config.toml
head_dim = 64
vocab_size = 776
parallel_block = false
init_std_o = 0.0046
init_std_down = 0.00325
doc_mask = true
z_loss = 0.0001
MLP neurons of a small language model. Each row is named by its layer, matrix (up: input weights) and neuron, and shows model dimensions 0-191. Each number is 500 + 40 x the weight over its row's rms, rounded and kept within 0 to 999. Numbers have three digits each.
Before each neuron's rows, "fires on" lists the tokens most often at its 100 highest values on Wikipedia text that the model never trained on; "fires after" lists the tokens most often just before its 100 highest values on Wikipedia text that the model never trained on. A number after a token or word is its count.

fires on: "r" 98
fires after: "F" 36, "a" 20, "A" 19, "f" 10, "p" 8
L2.up563:543484449451480454447478457546475516455427452497509464491582479470605457489441528493616528525515515477534478531529494449513521521534545492491499460515489483513513507423466547526550449496452454551517537550480476521485481551540485539484479564461548475473532506464470556498513427521493487461490444567518482539439591457569434554450444536459453448509474461506450358479522462580540498527505456500506498517499501531565514533537452551504532472515495465527512507466460511539471524505449482455503463547491550490490525472496476498604532509498547494495538492617520558411484486499485516499

fires on: "l" 44, "e" 21, "i" 12, "r" 9, "0" 8, "n" 5
fires after: "u" 38, "d" 17, "b" 14, "e" 11, "," 4, "0" 4
L3.up671:526547481523482427542490519530518543527531495408514504528566485508477503547463542518512545521515500533496515498425476483472546515423490548501522549491519494514472537510456528510441408509507516543481576506510575489465456529424383539474556492479502500502541532488488496494493541558536457527463474484448465529531463503429491522508532401499475619493456492537589530478487507461506500560562543528455515516516481418518464493522508468500405403504446479463434564501469499461526500519488525535433493493457519538570462514497423578537446470511443509482496478522527470456537531430591487472

fires on: "m" 51, "e" 29, "h" 7, "s" 6, "n" 5
fires after: "a" 52, "r" 25, "i" 5, "z" 5, "t" 4, "o" 4
L4.up122:475431465474468500549461552478492514533507536542560471531532609513515469568467507488494506469472517478473464507539471514468453548519507508565554462407493495439443463530498472513543562429464463426521518493546514537555437524571423516489483456521480453456502466501530528525443467479476492460553515540477426571550483509452574536515530491495520510557483498514540479526460588437468527446512414518500546519483510453516539479531467442472501518407481543542464520546473515492530542489541493489452473463536446475478468476498559548445552514509434446556487508460620461468457467496474541577

fires on: "n" 54, "-" 17, "z" 11, "\n" 5, "o" 4
fires after: "a" 41, "\n" 17, "I" 8, "i" 7, "r" 6, "g" 4
L2.up466:577504495492492511499489502387504499492528488477523505534473418530516607604475504466473520488531528547491467478481552440539498489460521496478453508452483504514485457474494472551507489498497478447521574501440567481437503480491444559491548557434547508529514521533507507498446567477521510458522491494492502480493440540518471432495469522474525477514474541491540516527452524453533430414522539551522504515543503433488536506463548491563394587410513486479485509571487483534514508544426589487517477605601508472497544418498523602475539503449484469505468511537483500497463572519514478499

fires on: "e" 56, "n" 15, "r" 13, "c" 9, "i" 5
fires after: "d" 33, "r" 20, "u" 19, "a" 14, "n" 9
L3.up20:488511482565508481557449534510495448495541503516589584488486482492502567522488517565570482492561491510516530511458436528530481463465515507475497422475408501468476467497524547522451470533527474460514493502498480578472516560431476492535514537547597450544478596553481462563496527466476537550545527461455452533497504543479541451472504483491496550512476456455545480475430368518461505554573552489470568491528520448513526501502515539452525476529426424521497474502518503548422432518539478479472434473460489427451459494527437561493470543480456569469510506489474481492474509565512546533

fires on: "r" 80, "m" 9, "x" 6, "e" 5
fires after: "a" 56, "p" 14, "h" 9, "e" 8, "r" 4, "A" 4
L3.up324:471385475481496486524510548475472498541507553490503549495502468478583471515472446523517483509529546513532522483462479453467530616450535482510495489520475510544525485529507564442496475488440566519480459503506545520453457499546442509455500476476536515504476538499521487519585479566521482510576511552571475475516504453483516561566459559448511482504500484590508388554471578499454456474561379537495544482512505517517457542522592534443450562475442498533500396487482503485494565452500508446465478517523453475497454456437459476513478496488494469544498462535485472424502512496492597522

fires on: "\n" 57, "9" 20, "6" 6, "e" 6, "—" 4
fires after: "=" 37, "1" 23, "\n" 14, " " 7, "Z" 5
L2.up125:533491499433546498555467458543561547490504537495498493458502452480538551476455456520519510481497493469466443486468515490505489534459517523482484496557564491463614517536394480510564477565465495506531484506459503518535402488493523504508524454508506538488504456509470497484534519596508451496473468476539496394477524544485531516489433572493466466515462557491532383491513467516481530497527542565503468558506439483453447459499514565493486518521562439470513452494432548489475489441515487503572550505611522524497569523444505536452517350557532503544473477522501466448488538474521501552

fires on: "|" 31, "0" 23, "1" 22, "9" 8, ";" 4
fires after: "2" 24, "-" 22, " " 12, "3" 7, "\n" 6, "1" 5
L2.up154:560542545464560474550491476526509530538515503496551412492484478455532485480535493544573519514550496583483490505496540523502527556462538437500464489523499463504550462458466487461488457484469516515528511476500520537545466476511529501517479522552429579507464454471407535446505546484511426526503510479521499442538477611428489499590424504533515464556439468563504513491599415464508527449548500551489481524496523476503458479514509478492499557488442530528535440498474454447534461476529491520483494567545462412565519516526542550486486386517484489502543489509448459493434465602499424526

fires on: "k" 39, "r" 24, "u" 22, "h" 6, "g" 4
fires after: "i" 38, "o" 28, "u" 9, "a" 6
L4.up83:502524500565501518447546475540388527533496513495515535523418525535519464458529448480505498431484527500618416496531476464553431482520462558488520451487461472537464503501525534513569531555613467443559513456501504475497484514568474537560486533518493449435517521571508524490483391516434435506455507511394496501480465520482463491460482523488470513432435507544481558521548570514497464515529475558483484485506485451491486509535511499466537493511491517475514536525512519534468486518462524421523546506502386480600530517541454551521478553491522568508516490505428567460518460472520469527

fires on: "u" 22, "w" 21, "t" 17, "l" 17, "i" 16
fires after: "o" 56, "a" 17, "u" 10, "k" 5, "m" 5
L6.up338:539480528489547470548568482482351556526511565494520507503543427474458517509569534508512473458441594525530557458496514518528520511558516490533499510508516451538461501476501479540501528526528546452575514521501503456463544427596522480485507527511527501419477531462463483493525425434449469495466486538553512547470481530487487490546508529543505492501450549485483451463515541470488561426516527503507509498530467532497490368502469452485493445485594506404515494443465498453482454469484496516476508507574425493515433521501553522560470510532483480524498518517571416443441552473536524442

fires on: "x" 92
fires after: "e" 51, "a" 11, "O" 7, "o" 6, " " 5, "i" 4
L2.up582:457483505469489461473462417507508560533457444518505487505446475449463483502513570511459459540475526499525535535442508451523455560479525451471451501456528497417534479486486463520448443481571484504456504496503499496485506534548442445535472528534529493410458463502471482472430492544521563548593514564434438551485419480447520501542451526583483494534509467478531460454542538487522461561521463479557511475461507515551579463528546562541533506427464565495531546435536530509501502515453536491479508529516481553513539435448485481551429532556449512530573519546442506539591552563525487511

fires on: "d" 51, "h" 11, "2" 10, "m" 8, "S" 7
fires after: "e" 56, "p" 11, "0" 10, "t" 6, "r" 4, "D" 4
L4.up376:521478476467537461534521545528490484612483489491472495523448570580462575452463501526476450525528506549511534491565484444466563537476549481480492487484515567495500457497525542532445511469502526447534519507548535486464615519547468435509496485440499444520419542481442506499517573426465461492445506512477511486463509561548457464467422526449446573538536439503469510526584496476526472475549478518515564482515493467470496487548522538422516550450424470539523484477452457522519586402489526495451457507494467488487479435455490452484490503486553531544461522552510427583528465529511533491

fires on: "m" 39, "d" 19, "n" 14, "r" 11, "y" 11, "," 5
fires after: "a" 41, "u" 24, "e" 15, "n" 14
L3.up695:483517499466480498503543534464493534433433540565536518462481527436488525494481542448516488533512473488501531423470485498490517497491462401494541544441548523590517523544486501543546492557445477408543478535465501495554479481489512422511504431486509523521567449475506520513531455464500480509555534519460529483435462473476565491552507442401468540502525508545533515432490503458508582541469480553515572443495524541453590502510453472461593500516515453489488540526562433478549487461504436441517553477554508407522467552559522515553559503545500423427521503471441465536516494473511530465

fires on: "e" 49, "l" 31, "\n" 10, "." 6
fires after: "h" 49, "F" 12, "\n" 10, "a" 8, "e" 4, "G" 4
L2.up581:535508462436568504512461433490474485470534503589495576511541523448505528522496577575465513550463484495458468509572505522540573453515491476536476518459559450416466483496441460507546564538551529548530520499536585534514426525494517440477543541429503450413459491500535486557458550469477495525513477504459460541441514476463485478486478534457509457455562436481476476536502546455451486515508477586509469517475494436571495473578500532517512461445410515493503606512463552450480532488533480485508497494566537486459491580519582520470433516495513465522492457560547511470509462458472493488

fires on: "n" 46, "°" 22, "l" 13, "″" 7, "′" 7, "e" 4
fires after: "a" 37, "u" 18, "7" 5, "8" 5, "2" 5
L2.up258:492478482545509509540481466531378427582542499544524546470479488519517504487464559429504466526483429459554495511561523545467503489483594483473481482521513527474525479497493435453438512499482531478517517481476497407505465495440502554485450495480557475564485513453435459484503422489490539559430513527512460518495538410489517539503488553557488551483576593478501509426448454540515542497542480456513525501514451467484498451451514498518471507497430468504481552496537480513527535551537522501538555536610515520481421495556544405438507543499531475533500460544569449513569456494483549536

fires on: "t" 66, "s" 18, "e" 6, "-" 5
fires after: "o" 65, "c" 17, "a" 13
L4.up633:441485535561508487530477419547525497540516508516537505476547498483453513442460490428495436524506576567504492474531545489481456468484525523501505449509493561515555533509457479529476531558535486503481464569580545473539436552484492549527524478394423444490464539524522475489520527537406424488413394471479506460532553448514481459482449491519500529538530502478487525455517493468607431467460517544445455534542537562524497481494517496509484504445521488494497549525439451436451550500568490596527490491511567501528501485443448495523517507535536466557463558469493547502504463497518416555

fires on: "b" 34, "j" 27, "g" 9, "r" 6, "y" 6
fires after: "a" 42, "A" 28, "o" 13, "i" 7
L4.up384:561578539563497474546506509486501506514521447588530507436567550549462495469526420472573497520502510549493575448533531420507493505481410455508507459512522426412464476520544455507556496495538438487471394440500463558466496577446514508462507540508469492524418471496527463528469470477494465478496442587475449509512480526485490468477507496498483466502512560491430584469592507466473425501485499546477557561446514490518410552528526480484538457528522509501532507514506437534492488505483517478515511548515481532509496544524552493483463549429523574528455573473548550549461519554496519479

fires on: "r" 43, "l" 35, "8" 12, "6" 5
fires after: "b" 45, "o" 12, "a" 11, "1" 10, "e" 9, "9" 4
L3.up601:574490514468532471494429475522483460526498496510470567505427512457469539458485538484490530456513514589506483484428523516590487397536510513562473504458495496435457503515495494482401509475447529477498511451532502508450522515510471464561577451506524513487528475497473519476473483550468453525495543532457504516501444460468480457558499390521490574520525547589471455550487494480528522535473434551514525417556455488506462493455434475558463485540514501551501461484463508559599512568476488465472501603550599503530466524506492538502495515501510495474473563494499516579540551470499397467

fires on: "i" 32, "c" 26, "a" 19, "s" 10, "r" 10
fires after: "u" 46, "e" 21, "a" 19, "v" 7, "m" 5
L4.up196:505439531538487523508486538520451475495511414532484473574448571530506526513467639476481480516492507503460504513549456461461489474480502448488468519454482488529507527516500459500501461526441571489578430573501421524478577516545452516509534536536549480565519490447490495506503471417433466459526469571510450540497497518514592490435479439477534549548550572433477562541521465495531519507485504537551579505486510528503479414524526467466499538452574446535509481489538453487486506500464508486512446505557532478569466452551511441508563546462502476572519488492556447537479521474549519418

fires on: "l" 38, "r" 37, "k" 25
fires after: "a" 76, "o" 11, "e" 5, "u" 5
L3.up13:430488500536448517543547529489550471445558530515499502466529491537496576524509484507490443461538399452404479492530583507484493513426448473488538457498562468490531537492540518468470430504474458511412436486564464477482423532512462474576567572481544475470495526502456478489486532474488492554509528498523557516520537521476563478538483543441504593552484485557447502492525561481490545528496537512484519533549433465472435483507422493530507443479373495544573514462478482495510443536485493417512455564497483495559493452507454544556513533541538485527470497450532473548488508469539449532

fires on: "a" 41, "o" 31, "n" 20, "i" 5
fires after: "i" 35, "g" 23, "n" 13, "o" 13, "e" 8
L3.up353:521509538529555476535512519490582538539435530485494521498492573476575504453470441458535516569512477539474529510412511480470491489511537499575497509503482598525533520503523522500451476526492463525398538525492481507451462477556564544441471532520594467516498531493524409491486481480496465474488448518571524538552527446544485507473494448504511500518502512494499497523616544512489438494484500481506486395499464545413531479519538530374505469447489452456488439538432521505550517563500517511515460546465543570459470473493468508436536495507484473521435584467483508556524562466506579506

fires on: "n" 38, "d" 35, "'" 11, "s" 11
fires after: "a" 34, "o" 28, "e" 14, "l" 14, "n" 5
L4.up387:471513536508528524570510487470521514578537518532464494428544614512465520451488442498523507444483464540477486560501472506487507524523499516491495529473508509475507513536455574559506452498451508568508518510497501397458480499570526538454552510409478517483521488533552526531400542506470465543459515492527523515512453466540507516431480428494471533483503429509423609498541499559596436476446483473558531455545381535551513480458514501542438511490537479516493510497569492469431536494510490487492466434551459445412454461531516498549522483535431459505481577544481519539512520480490515487

fires on: "e" 51, "a" 26, "o" 8, "i" 7
fires after: "o" 46, "i" 27, "u" 13, "e" 7
L4.up327:525503599461474435447486559448490510455502583494504460544462539430495471582492479518502501534494512542575498528456511508539479456485510510508510492480548447504576518493505443482565517501511485469434468526466512500462472555490588483484458514553524537525540530491495473510486516481512489539525494541523428503512483497571570483421550442498510470555503501457541457430526465510531448494510523526476529591503508493506552462452474512450514478474486459503501536451474544559453558514479498422363505488455535402525471511444546483455534470491467512519480493411506552565463611463554577507

fires on: "\n" 40, "e" 28, "{" 8, "ø" 4, "ü" 4, "ä" 4
fires after: "\n" 40, "h" 15, "Y" 11, "^" 4, "y" 4
L2.up648:537549464456545471543491453455466547430533522618581496447379477489502506489524479569456527478506452528512517524506582558507503486486497452512533499453499478515483491539517483414468453534508523496509520500484469504518506552591497498512452469472499451509479506508512562529443568482524501497510426565508483520448441499467467468565491490414524538492554490551521485553470459448537507494568482592547486457531483510507530583597543473503479500438426567511489515498521470571532504457463485464509522475485508447494512487500555512507504421564479484460560480520509521574462519442424501421

fires on: "\n" 58, "e" 26, "p" 5, "g" 4
fires after: "=" 49, "r" 21, "p" 11, "\n" 9, "e" 5
L6.up528:535416553562566532476467519470537483517471482478494527511455467534597516500494421507514513571519558547553536502510513440505539502477584454513505574524577549492452476486503521559430503549542509465434447519509408455427472528519532445523548449520495453450489472533422481514471530497510498488539474567534465519535480570513478540513538485495433484550458531492471528536505514513474518495492468528552553465570533461471506489519493481499529551438475455498424517486470565485475571533416442493481525525472489513394554523432470473555472473569520451498520493484551472486461439537456563446

fires on: "n" 90, "i" 7
fires after: "a" 89, "n" 7
L3.up129:527592534514467510465524500491488497580542476555508444501443540574464470466473441485561454475530450463558474483481503563460570489513466560467489506498464488508525512533494488480500472521546524487471558475592582487461513514479537570495554459529473474565565455527565521478483533524497437545505450460519461504527566494492476478489505438457504509507440473453580462543530548555476491520371486473511484448453488531471449489490501449463496496617457500507518508500516482487481523454521525542553580457484509575454383511519471503516517497464483533483474520529393515540541445459495521438

fires on: "y" 88, "o" 4
fires after: "a" 84, "o" 11, "i" 5
L4.up457:494473563468516497525522456490501493543525507509484505516538551517506483391457580559487479515581486558545543477437422477529491478553445509551486503473413471467434522504503472467537503510536449463398452478523484481498482472518510506554539491503552524525416454503505520409541449488559479519444508504496474540506532462499546488446473405453550507551557549554506560455502498500504478516510485490523529449509506474495512570510525424534445444511468576446464442558581535535493512527512499499449450506550558465459491580488538457526463541480556551537462485477558530598521483511423496519

fires on: "l" 40, "m" 12, "i" 9, "n" 8, "g" 8, "e" 6
fires after: "a" 55, "u" 8, "o" 6, "m" 6, "l" 5, "r" 4
L8.up380:456490489569465438493488465505439493551514531510508495547549536550453484430441509528427519433559513537568520478448491600568511443454543477494476454446572498513507517413461501433554502501499504456495485540541474461439520499518508488475418536528503483612497527464528575524504437538475464479525495483526495468519553478479559479491488571475541495474479523480459472463532549485549510445524534407458593539505482504398502407489407465481499505509504535483446495414575478510481525491513550531460536494541536515539560501555488487438527488555486531523474518471530484550527521517531515498

fires on: "g" 43, "m" 36, "r" 8, "i" 7
fires after: "l" 51, "a" 14, "n" 9, "u" 7, "d" 6, "c" 4
L6.up702:501531495526456582462568578441536526490460457557484494524509494490495516480509479462498429455540564521528516528486415508532519488563542455413437458466459576566507529512494636529491490514517518465531494508470509440477547516506581455507484556478487504469549448483504513547521465480493451525512476510448469522470559485496534513516474458438513486423514522470643537482460500547446480509494520527400552533501521499524510502460497545535510595442483500485493501429482486504510453524518469432514502520524478489406475468511498520453443474487518447483548499499423510552577486494527591470

fires on: "g" 42, "m" 33, "p" 13, "•" 8, "u" 4
fires after: "n" 33, "o" 30, "u" 8, " " 8, "m" 6
L3.up323:486431519484493521491423501474521457474485520516539404441556501432541480481515468474521452532511496469612505471464476516557564546428528512479448470516497509581496469538504500483500495524500537505460541558504448446592548481595502446488533554496502571545519487496509496515527496523473479471469501450479422522519492437406481489529515544405428454531527497452585496496459528479469513454494471488497506553474483444506548488542516546528505530509503629562531572462520522548464490528545403524450535448422542479530492512540575514505462525528493508515542475515479502468520452442517537527

fires on: "r" 39, "l" 15, "e" 11, "h" 10, "s" 6
fires after: "e" 49, "r" 28, "n" 8, "t" 7, "d" 6
L4.up276:460487453499542503536530539448462463631502466509508454518588487511528488532523528491498554518454402472534519512450541477539484476532488538534555591541461474520528476513527464474498465465486545504490478516478517570504489427460439485482416519497518562466481442490504507483502586491479462468503449532476504491513495501549485520434543465501461495544496540525489523565541567494543539569450495514470528555448529479458471455540480446490517438456461495454448576483461493473581530426552417579479515536519451445557556523473613568453542452495532482484456497517492514421511488531498526512

fires on: "r" 40, "k" 20, "e" 14, "z" 10, "y" 10, "w" 4
fires after: "a" 46, "A" 14, "o" 12, "t" 9, "-" 5
L4.up594:509479544513484456500525483435449523506525535553460456516592504592583499488496531512509472482502507525525473507549530521532471465475492477518512509533441452453504474512501519496478489475478484467505454484423474542505409478518511461513499571527431535494454496549436542429447491494570581572419527543457503521507548455483508497510480504535460539511482540531438541490554505502475537534471473550528502464493432469473461528537461495487519564478477460542481529528497411534520513507480486457477509575511407510657479559472433471566489488431469492498594564530518539550400532486499504476

fires on: "o" 38, "e" 23, "d" 17, "n" 6, "u" 5
fires after: "c" 19, "e" 17, "v" 12, "k" 10, "y" 10
L3.up309:422456477476487496518496537476625536493454480496471526514505472471479498421464491564545481459449416546493482548466484524506489470487535555464492511413494487596492476430532449570470379474514461498465497492567422464462557503565481553530528400490524539473526556501522558472433535472530532445450445456541561496535496542546492469520532487463508490496565483521500563536545472508488512457500551491509473517503488487541485486433484455492457548525567488518537542456502489476494528514485503602546554451501485503485544491535547533532453551506493459441428460438504514507469483528511532415

fires on: "t" 31, "c" 18, "f" 17, "r" 9, "l" 8, "e" 7
fires after: "a" 68, "u" 16, "l" 13
L4.up293:473517547535488525520520539498459477449464433461481401492476481455435531520556534502532491526594478469524556551562524535500448523530488512547478540466488532515478511480526502552453472505450517478506565535426479462384566456550538563527444523471527497517557486449490468439520478523433556465518559471468480486488458505489486495489562363501568545475472524478497495502511547523506490515461494467452522501555456457539596556534492558483554476426523529449471448459505439473500498473560510535421501544440487503500511538545545439524481520522463479527540542486472491446438530511562472571

fires on: "r" 45, "g" 23, "t" 21, "e" 11
fires after: "a" 47, "r" 22, "l" 17, "v" 11
L3.up338:479510495519447554526484533522493605412441386534525547452493478414445499505521473411461482489541453601539523567484537505538520543460514521502466485484495553530477523432533492501488454510484454491511448479468503479493557536548502530539477511484484498484505541430402505469505556510467458544604584468463520543497507449514477545494526448424551484491447535555459503483488540480399499500465538520445526533487512496521550505521510437500497523540542572468482522546465517422458479481446555494484493569465507512570479434488460518521442478485481493473468540497389517493514529505524539518

fires on: "e" 42, "l" 19, "k" 8, "n" 6, "u" 5
fires after: "y" 25, "n" 17, "g" 14, "u" 12, "a" 12, "p" 7
L6.up47:478536541500513488502502530484498479531480504458473364503474575492419508461497458445519584456439497468490523482527471532524552523481467462538469525517529509537508503434528523472498443509505531487457573504513463560477517527416467631571483392463561516465476404537572484474497479547479497511507488499498517486514510467529490499567521491472440489458472523541538473495523535546459500530500521433549513501554455522435488499525557544466483511432498547388491505520481471481567511477580552551546588497439555568502474512440575451515464540484500492524490508483492541565517458479511498478

fires on: "e" 41, "t" 34, "r" 17
fires after: "u" 47, "v" 39, "a" 4
L3.up83:532428467418487522499544454468461497461540529461455471483511483515588517471489452534516548496529466508509462571481492562436524542462593440540574473520509506484544486498536512590471553471520511492476471453499475534506505501554489502562498501501561543482532521510472482483502482484435554483465558474472493536489510555487513498493509442466470520491526411459541499375480426458500524501399591484519512473466451479506552492573526534493537433570435543482517520495523542533447493477481510439440529424492512451575585457457452493526416536508518519564462509516465536552526549472506520532

fires on: "e" 51, "t" 42, "s" 6
fires after: "s" 58, "t" 16, "r" 15, "m" 4, "h" 4
L4.up98:436557505562492541562522468461500502508509497484571508546530437424430439561538496506500536468397468518489494546554474545456474466467481487581550503539460472533516527496504548485464494508499528541478535506440460470552486515506484480502417495524485516471432510479487400429545492552508498494463474481523576471527449494487539564507470438583509421450482578531448513508508514502481545497468553550530472598474573463471541436544472490483557503545493525394461535466545498419463537466500469567488478505490440511429522473591523492469508456517462513543519470519542520462523544499481497506

fires on: "l" 92, "n" 8
fires after: "A" 55, "l" 16, "a" 15, "G" 9, "u" 5
L2.up470:488498585535516482538584531559445509492554522585549460468530485496524487494417526466541439488562529527528486482526497491561446456499509507583473504489536483503472507629492460564520503424409459418441542552441512502457462546491523470528519516435468489422523521502543461496458497570489534539496505542513500581475468501472476498511549533485476497480543462520464485555543449561465419487450488536485564471503519487496470475545508461524499503471502404515623528500497460465434441451474509498455497479449466474471504526483498451528463494466523407446500529570555509534504506520514507501

fires on: "\n" 51, "-" 46
fires after: "\n" 46, ")" 36
L2.up671:525474508537452523428554534480481468513490526497476462506524481466523534540493523456528487561525509500454502453492534463450526512490536518453513489498489527414531472515521543509554512468496542551481515500447497536479457525511499569455547475481489556448480428499534511473497566488530562597510479561587512500581389481476527494478475541498463534500456452470498507504463523527436447491508526553462426586576475412516476439448505395559442587529499437502511500559524569459501520504459533497496540556555462431469438485539527478522455469528453472447507582521526449549442564490488480501

fires on: "d" 29, "t" 27, "r" 21, "m" 7, "e" 5, "l" 4
fires after: "u" 27, "s" 23, "l" 22, "t" 15, "d" 5
L3.up692:519498492534546499542463408571388498543522477492549527465495574471490550497500421511536446510614479515479527525510568538490537450460540510509476522501533545462429558506484512528486524553509425519430498560502443550460526551491512578493509444515488530472490532521489475544548524503515395517507462492450520481451446547477494511451440480450499547488496612499556514557465514455474470484503537562418527460508511551454525543537504446531451451518503494508500441494521524549549513437453558497483475456535451456421466456578468452503513526535531527456468507432485467512548484507536484492

fires on: "e" 71, "g" 14, "m" 6
fires after: "s" 32, "n" 25, "c" 19, "l" 7
L8.up121:493470461493443499463424513495527484509520460524511461459596517436459541495464502401509485521493508544452465488470477434531555545500551550418414500424490472528541551503467488492463459538486550533502516535490537531526496455437492537405469528481578552538496480497483546589471511425527505486533470474472574473494578565462539570483499479422463494501492455467529460453532522533437514556519564509537519570491552536587533500499511535521516563507512470547448535557518487480504472490530473487465499530516454425545550584485525487496510482477489452464478494442471522442492523478541608506

fires on: "b" 38, "g" 30, "l" 13, " " 6, "h" 4
fires after: "i" 29, "a" 27, "u" 21, "e" 16, "l" 5
L6.up121:520517547560493538513492463524445441499512507507500552445481495481511478512535516554465524454533497503476511452469448500498434476497520517461504458501550514420541504550536541513521453488430528510508458513386496492501477431555495429425423523500510562538483519434444530562492510466462502526505494468501525506572503510483573521449536540497522521552476626499419482498562562524488520495483481478470478526496507494511525515456452532587431463457496507531564505438488524516538512499489475563483537529567454532476475435568454458501532515447452604514551578453477559527585507490507564417

fires on: "r" 84, "o" 8, "m" 4
fires after: "u" 45, "P" 14, "p" 8, " " 7, "l" 7, "A" 4
L3.up463:527494419470493476442574531536486430471507444494507553475499460540494559525521491526482521476513465430495539483546563524516516545499528524593590482563525502483457529479435505451563495555480488420460410589453435544503513495544485479471540478494448490552469498489474455511480495499534438522555506495511539438474545547498571498544490475422500512465520413501500494512521513429500421529533476498509463488434543543551420490532572510496483451561551435478504520543568500524521593476481555458445479526504463523464481428510551499491445465516524543487461538517536407458524541503493518526

fires on: "x" 71, "S" 29
fires after: "e" 60, " " 23, "E" 7
L2.up603:517485531408501507507451405504523519559479440493503502491518418419466499507476535471485475479533518489499554446469500502452475476482521534487476537522588514503612496527492532505572475501527469564412543545505503521454488438592490467491514501544497468452463456572475490490468516472523504567499554562476426535516441447482510483530398544487459553495487445531468483456562520450499538537535510491520555461508562407547550451587485503510561495498460500483534506470485490430522554445508457500516540501441472531502560481516476489548458476521453509576564538509440507557552562526534485519

fires on: "l" 37, "n" 12, "g" 12, "°" 11, "o" 11
fires after: "u" 47, "i" 12, "a" 11, "7" 5, "5" 4
L3.up591:481509475544470485457529489613402443438584450474486490465521463536490551471548502432509461473503481460539574524502511492542534522517591507450495522540505603559484493440420536456511486481466529450513454527502502462377515501547561511439452515534524536446503544484445555463503498561454474574464522507423469502476504453540491566512464591478547555509554533431465507464481548494526532499468477501528572471517494482462531437459449471526490527458547450535535492506509476521485546512508551417434479505484544479483495450509455491490487481465549523470518486482472474545552502453560510510

fires on: "e" 61, "l" 33
fires after: "r" 35, "d" 13, "D" 11, "a" 11, "G" 6, "u" 5
L3.up145:467489502497507551532595531507554445440572515473542513507533462479452537490584475464471575549457400497489503509495465513489484465485478485467503505533469493432481460604417502513494493516491507538502449500480555523479494550456466506455515487566523435491505520584560484456486539481462465511550526538482430468494456517406488478511493428540475502505513541497560482470578531441500464532502445483477540559480615552545496470513487526537463539505596460522474534520555510480530488491467504443437498501440451503456451466481417526563490467474535524512443491486573549452509401532492473492

fires on: "e" 47, "9" 20, "g" 16, "t" 5, "l" 4, "m" 4
fires after: "l" 31, "9" 18, "c" 14, "e" 9, "i" 6, "s" 5
L6.up615:521457496474523568545551529439546572453516506516485515524524469509482495528486537419499477503516524491570515458527501616539532553498545445444517518564487511504496457459548460505515515511456479487505525539574536490488549459492533458487510528477485478515487505491484522477487530463427516523460483508524455506517548555418484563431517475471452535568446519502547450506503486463484587413486526477535543573519461444500490459518495492480481583452494527432496478414470509543484505613476580488535463493519486466532479405496544466439433454399489444510475552580472514534483491453559543448

fires on: "e" 70, "n" 22
fires after: "r" 40, "R" 15, "U" 14, "d" 6, "L" 5, "n" 5
L3.up556:458451510495414482575528535502509457529502478494476503481527513513513571447517502486479583517480512523496489548468553498507444476481482557414502478508469479404457489570490529462429466538444497455477555481586486501519511593487382451510530527523483570494481438548474532498467428541442498523436514508501489509498467442491492512546492446576454546532454486527580493496507447501452400512562500410516476552459568571490582424528543466533438501471485499561496525494529440475489447491559510507465520534532505486479520491533519463466472515530511478527461519493556528506538594505488491467

fires on: "n" 52, "e" 39, "\n" 6
fires after: "U" 43, "R" 34, "u" 9, "\n" 6, "r" 5
L3.up443:521516460526511572532445558402551527533493490495494493450559531546516477485529468475506538434494509527451453471533461492399543503473483454454472536492525475432462448540553525440431472597486526523493528563542480483438480478498507457453500544557527483533463566527536518470486462589472518541550481510462491550485545502438481546487491469536518570555471523437544463507521491548470488479477447483451559495546516561533501444459498494515457587500483471533491563473474478515540449487515491495531584522505532486478413434528392527510472503518474494509514463497585488502412521439437569485